From a checkpoint of a small transformer trained on Wikipedia: vocabulary 1252.
MLP neurons of a small language model. Each row is named by its layer, matrix (up: input weights) and neuron, and shows model dimensions 0-191. Each number is 500 + 50 x the weight over its row's rms, rounded and kept within 0 to 999. Numbers have three digits each.
After each neuron's rows, "fires in" lists the words (lower case) most often at its 100 highest values on Wikipedia text that the model never trained on. A number after a token or word is its count.

L4.up350:505537451444512592467422465530494467515542459502428465509438383419500486486477529523483471495453485487468566549488481540465489434508410480462599481448474535513488502461460560405443388551493506497549506411504456489507467593496509481468505577432511429479539522515601498451627466511399453449528526478452523433472414395469468536470537440571614543556417455471512573454535536542614552471481507473529435511530485415489576464594551496550593394567489489442452512385414420451475533473506525530506510461549537490430423527566589496478540509516491522464461465491503503563582502570514521524
fires in: "august" 17, "december" 15, "total" 9, "june" 7, "january" 5

L3.up750:530537540510568482487476467482498488374508519568483464451552451515564527486476553546502567490584501493495538474488463480419551554520514553486519481520543635492511536424457543554507515469522500470526535439407490550548504450446479620467616532483507565580473513446500474607536463455489478523579468572526501548437549436416541525502445446548526605564595482532456498490613395475516498484463463419518508544524512501428509446495411549541383552494572480522467506527552367451576540500464528492481557475532448458626545483447562573412544458569459542381522534499527507438533495486559511518
fires in: "of" 26, "he" 11, "main" 8, "rain" 6, "ret" 4

L3.up422:569530562598520537461522458587514431481523462513525531586441455536547414560385487487522454487453531468534495402544430554433551562505533471515518537484529548471442439440507506548557508512507488507403489591531469535477499491452467502510533494421389563475441527547466496497509468442560448556406523543461512410537581454473469415500534552526500503469533563499456483404486525564610409451438471601406459447467475503463483602497519537581445448451520455508568530537515532406557538471432487509567493553522509427592629493568495464555502442439539556388513488536478438512561500515508559533
fires in: "it" 30, "on" 28, "if" 6, "uk" 6, "at" 4

L3.up121:530472517497540492460547581492493516523486577411510537481590458566490485470500519468533399544418491411404501435579457505562469452520524409551536628551486559475376499536560391511531587466433508578446428528525493494468504455495502535552485476417519419558592463506517530402581454552577449510568465539555534564479501509526504405523479517490527430536479429478455498542509429464533470576484548525526481621515540446566528506517402512586430477485508466484423507468523449431540493480500478533589517511507474511513415433493515527459510491499443467476450510569496497509444585632405449570
fires in: "several" 20, "whose" 9, "conservative" 7, "four" 5, "eight" 5, "twenty" 5

L6.up420:500449470495516495500584580490449498493493494464509447518509458554452556585441506477509448514511464486526441513464432410552523585462533582553400444383458524488488539454505522613396492397603369424504516496481449546441449485587424495536493551489464528548468375499448547567495466565492544537484459556551418444533410505618514538493536446521479583406458468519533485495550450537543541439410482470415549484493513517562491524472515566447530451472515553526566445489568496414502511538439452523486469533528493460463544494512544475457508575525499579600639524474506471464500430455523441495
fires in: "also" 33, "she" 10, "occupied" 5, "since" 4, "similar" 4

L6.up726:512429506442482554419521560526513411465476506497492517533509552504497509481504472485506551541402493437491423470538487426453660483553559553503514548529438576657442508484466437421469512510530485538563471506489497533435500456534537521492519507537475560508545513514470524449468416448474582556531478487515485539447538476434454505558600498461487530550517546544481428429413458513491508516567571467460485522466420569479554490515491488654426584475492521521603365524518493484507468534523472453482546408420561445462613535492629482592448513565470477466606524494500447494452558509470407513
fires in: "they" 50, "people" 6, "married" 5, "students" 4

L3.up77:497569446426470529582497463444521489477455437476508553504543435494469426539454448593452412561417477477462520493488521429544441526439494528582486447405516529520453570575549492544564566453541485393648499539491564548482585478417473423463490446452514477547482452528478433514445491381451477541588562483475514503481496519398412531499449487606449475400501460501521524489362499499500428509596564501452525507471560523452589511484408533478528500517576514461480469482467457580476503534472507477509435469486456513454522495607525535576472506526510485549512423394472413583456514521553502502
fires in: "president" 13, "2024" 12, "2020" 12, "society" 9, "2023" 8, "2019" 8

L6.up440:573477483497498516499504456469555547614473492567514468516400469497467483473474562539449495514543509427463537589459470433477512437483501467457540542490549612471467596456484521531558491574539487469470533417498412487531436549472512463538579475513460553532588491493620528422497407490504460454527497568443499563481553440415444535464521484541556566546596438448467643572401522494459562563467564586499500532547413424502519560481538549542502464443487540523501431429421512543467530465413518563483474501529511444600439437483545439642485479484432532494424510540472526486502497423524424464
fires in: "on" 26, "may" 20, "of" 11, "july" 5, "april" 4

L6.up361:532514513462490456571476670538462497620490509450532540591499469531488503494446521439464514453514532541514504567635481485479569472610518528503542550484447676469491499510471510522537543475484534505502514440423426447502488490490458564533593451394508476536516441495482554579473494477549518475576547536500447498495518482412560467410537547425564557587503478509487540479494535479532545454480544469527460520529541419439641546429540484530465506465592469558535534515546465483580484504504592637520527440465491439477518493425559547473441554515472472487562481425495497477511387533413449483
fires in: "on" 18, "during" 11, "s" 10, "in" 8, "by" 7

L3.up612:518456452470576484487488596483480462537603536544485558475504442463512555492536476559537429457581609505443535554514570539460511506523619486578578472472460505453393511498503494531467501515396483514354550415481540492473561486511459571515491477401460429475537521465504534500531453581495406501546482441497441481549552487447468497484474480512568549527542444452446525422423542509480495517542554470381408516517500484604548570448570481589484540494597539575460488472472545504574485361460545473553528439532566559548555479485464510461477483473424544424439410500468449511544585564500495499
fires in: "in" 28, "born" 17, "during" 9, "for" 4

L6.up270:567463531526480486448576516499509560498535540531474526426440520407472551479484529478428513490513491538454451476537477444595602526504548488475560626467496539460475571520491484479563583588528509450580380452541365509512490451500552539499469496500540548440408512476539520499558552583529580462478494496480596481529526470505560557575516556481504574445565493669499458492556471520474442444508531413454511531526568555468487402526558489455608499494485530496488485494409462506562533511593519593459472473488554557480515551480540543584531475477515498456416583547462420544520408500574602463
fires in: "he" 31, "held" 16, "left" 9

L3.up136:477459450498454548456424521503524532496465546532494566555501477498510643458407514535533418553488578524463566474496443581431585505475542436468427544451450496520578496460506545485520556472510507461455432457495483433511445463427526467471415564439474490585530443547385529511437474602494470421475480549443541383480572507537578493515507432470440550370418463537493495487465392499430487471431531467447565489478519416536557567505504534439585567477376470431429477520496467445434470487476445513468433501543489497502506423571487482488567564456555558467394459507507429521553469539529482514
fires in: "college" 16, "competition" 12, "texas" 9, "competed" 8, "text" 7, "completed" 6

L8.up408:492448448507488467514535464478518428474471464517459465612610532444488564480460510552538384561542514515529468554471436527404497446470500570524502494527539598534492583476491515534495494444473488455520383621366503532527489548489522451475486504465443478425480446439488468511542453579553509500500491487487510471514413504531597478441551467450530440510498558586433469479490502565464498453471616543629531464505587444499571471562491495470384452559524571447461487501431604461470538514491469444438536605494534503509563368446562461492453573511467431467466483531499439517484493612526559555
fires in: "is" 34, "c" 5, "i" 5, "million" 5, "it" 4, "billion" 4

L3.up489:440474452492570459475563507531452466449531523581488482543516545504518456460471538534518483420572470500441454502489473652484434444483614514500512541506490526477568536504554461455468468607532510487626418521486599567543489513485474468539413429540422511493559551528592439517432476609506549375524533526504527508520468602519511508446504530529548536569526405502493414464408389471468509478532551487515545554493451495461496505550479579404580468477454423546455466480583581473480531527582610461517530469427501535539557563459535576517482521474508486524404527488586543529413477506516441455
fires in: "won" 19, "woman" 9, "stops" 8, "west" 7, "temple" 7, "stop" 6

L3.up202:442538382497491538551472579534464417538485439476486459537529514552537561501424529461569432498465512520543513443504507520427485512470465508493496524595427589410482535456508459606529506539483424533465483480574355536445531474543415479481445482414458471568590530494522472504587532438520400620553546453440533541483498466396467491517538531493565524554561492531561432537506505520595370371553434525577501556536486492412522497453502573451455590524540432525459456463462487473584495475477600522471451441524541551497476540506448541520500474537571453456531482497537534434419521527527529481
fires in: "on" 29, "final" 16, "finals" 9, "the" 7, "at" 6

L6.up723:550486492527480533455415464520574464589488451560561547509478485491572516555479513503583552554510514461495542517539455442521527401452496528465461474489517525502552560458481523494494449504534503468572478413525519516477446540518437497463537403464553515515561551429511520502523513524421466567525469521469472387575519442406433535494556449502581656580441443594479569557541454480548381431513532454540458460555518392402427550425560462489386492511445441529550508459510548518510482505489512572486474413511488573462465447520517496550514379427484390422439492541510496462572571485531425449
fires in: "on" 43, "end" 7, "january" 6, "may" 5

L3.up390:455491541530535449580585487447612477465549538525455482555366480514505346545445509504593460560546521441461558478506488519565458430473585495523482521469538551492604416514493497518544495520433430473519451518516489467480489551529516470480437575485497544442436451453526494576437530512503480430485525451428488554418492441486444514608452476516563483454479442603509499562508535487507505527556471487571551491450472474450498472574510503524529389517482482425474423454525429433392554531531634515521497411510508514464570516469549578500512425486465559504393554582576587501403511475516433514
fires in: "united" 29, "two" 13, "most" 10, "six" 9, "three" 5

L8.up289:535477469415441436445534538455440589454556433501508529629483519546547421470489541594478514456594512497517538529521502496546548438529606509508523477477565494497571464486631531458530544489487569592437393480484619474508497471547419518514524429498514437474534530467476568502502493533510450501662455467390463561495572526486451441492526543550535441494427565520502472572431509558514475525461536450469454499474471585516463510480450538396405495386497499517499478475531412572463568525410560487484472482526476519467490544530482440549514387468474516521572416518453476524526456476393473448
fires in: "by" 59, "in" 9, "with" 5, "nearby" 4, "along" 4

L3.up732:501554514478487511419581494520489477553440487555489470538455455486584548426441472522535428509537438476415532604530433589485383492481586431563471504487416502567559564418452547453462553554526464538418527401477413547539504390425549450540461492448491642500467510406486549525506494492519505488562507460546545408546567389518495552423442553459536469506491523525508533496495451461536493514482438486618501452503595487481492520480497482468503460544470457461563571439432635486510525487512405518500495520426489465553399466493492556541453389439574486532477498441469495493507470486557500560
fires in: "a" 55, "the" 11, "whom" 6, "mountain" 4

L6.up297:443480421559606600435473503553489361463561450407568550521460593532458532485537526512507508434536507503589536495458551562544629496489489478465577479469419460554471547490442551525478515473522488462490486482481457413534501571473549604451443488519555414504483570406552382421445468556510505447554471506527467527559459566517446560473520561441507501504457506459598515484597438426488449551477484499548504444570443522512518500513536544378527518509466527428487569484521469594409516457520473467524548479515507439582537487456533411601530511560506496576485476432427538552561541489544504476
fires in: "not" 19, "use" 17, "using" 6, "usually" 5, "uses" 5

L3.up594:555545426407406516444566544461461469455553511435440552587581454519542465504541532513403365461553495583384445453463463441553554488441509545582464537487451513427482535477475491543518543461436413507586540558539493517523436574547486470479537567428598464481548540472406481532486490512423564538506599519537585579487480530530456479483531504440535516477562508522508495487557547565567478537511544550480574477472501513557509546522497545566489547521524352534509509426578406487588545490464492536569485431465460519513477417466485521551523476569511497532403511504489544466505581574597466538
fires in: "several" 24, "announced" 12, "any" 11, "subsequently" 6, "few" 4, "twenty" 4

L8.up297:444538417536520454525433537538488479468515484523561533519515520539493486431482556473483554509454471469433517403474549552480505476481580493486453491526479385505407465527511478541492542520496418542540419474512435481580443668557491641531454526511512522547431498435455434424437575460416384535448500478546500523494539516577531458490561492420559464481508441520629437505443443508505539499503579517528430521487462547588512473551553481594517469460478511548521527495487508517487590487547424460416442552589393501543582428574539509469452462503488440382517535506566529457586541503487510443
fires in: "would" 20, "institute" 10, "may" 7, "held" 6, "could" 6, "will" 5

L3.up44:487434534500579549471545537503478425438460459469487416499432560555505531498485529533444424523541483566570490491485441431562497494444489481399523536532488445579498443525505431490492493428483475472625515453443525558580554460416448453449475517428506464482475525444518463568390389544554515451441430427499454525485510497538509468577561529478615583459404543483542545506432481530549531442527491450417443466431502537557485480518437514446420427497484486506438549491480471464515626509455537366525470485480521477537520464523467471578446584514499552498524509595342603522563498492510527524
fires in: "by" 33, "million" 11, "billion" 7, "non" 6, "boston" 5

L6.up437:476615495547534507523456455530455482572481471606494586563412464491489465452534529491467564521553481543548483512488455490510566563521505488572471611594414458553535579466567425447417491486408514442412603462536498477471539490600465558525471454529509468519600530445543465568483425541426520454569464475509443495422553434498562531457575472535442499542510459540591431512577545516509539551601492500502501507522511532479458507462526603506595448471470487460532461463489509611513470488516498549506533457499482506578457543492502477534557536436478465585477384623476472480541500607530408434
fires in: "not" 14, "on" 12, "several" 11, "average" 6, "use" 5, "work" 5

L6.up340:468533504505576495520507548465507401489488497560451552601558495515426541556479454457579424492409537434560559369588417519507518441482492457554454514565457492520435500527473536499483443504608570450498472531484435569570427553447441517463529433504496480439563448448605508451525547546488536511435519482585472526562474445519536499431530434469455542564477435446412496463547485542514443509477505463552498451540514427465555557446483509465393442486520509484502470516474514480493531468469594577490538442550476493512558403474526509505470422465617430465481450492439562648483621429559462464
fires in: "years" 19, "time" 14, "day" 11, "year" 9, "early" 7

L8.up33:527487482472444480418550542506501423489583545427591487599476568507489540545532472431515457514531530454494554544449543457490438507481565572549539545522551490487556489539432492452434489426527504587489481557537505528470454442489550464555464469482500463424469585466555517514506576620485407507426497444488540474551522537434493554373531523568447444431469504592501575492503558441551572498458540565489488524533556557487466498528484571537437417566477438457552634504484500499506482498539430532558321508427531470428540483397507547569519524521597503545533437463461516491528593468443452451
fires in: "a" 63, "london" 13, "the" 7, "away" 4

L6.up27:656473555505534488421507543452546474509501465498584455508455545537447474501432435471450533560459457504552495422474546477532614567528536619531422484498441579561521502484481467511484447409404530531577467426441481559501518507562493433561489509496541495631555505546525549550504387540525540467525584546528435536461506462522554551470480474565451503537548469500522464467532458503576475449453474573552430558604398542443430488421548505560544537485525584520576590459516517553554478491518517430563468516400547480446513592545509494520477553566537547434496432434515498544520429452509549539
fires in: "she" 79, "australia" 6

L8.up690:555389546555517504489444426473579434432497551530567473473491395420447501512540526434548547444516562501487534545475447452531518520596571515587470575507505456499432567624555522578484463485439423490449546553501530438473564519581443491531559529504558575463516433484547389441419519496570514386481491452454614478463482428488524458480471461456507497496518526453572512507435533473488577548506541501526467488482508479562484547461544511488519463432468589495495533459445535461518572499442538543428478568539538502416519513464488471503408558489415437497606455507523487503624374523581511561
fires in: "could" 17, "would" 15, "will" 15, "to" 12, "did" 8, "had" 7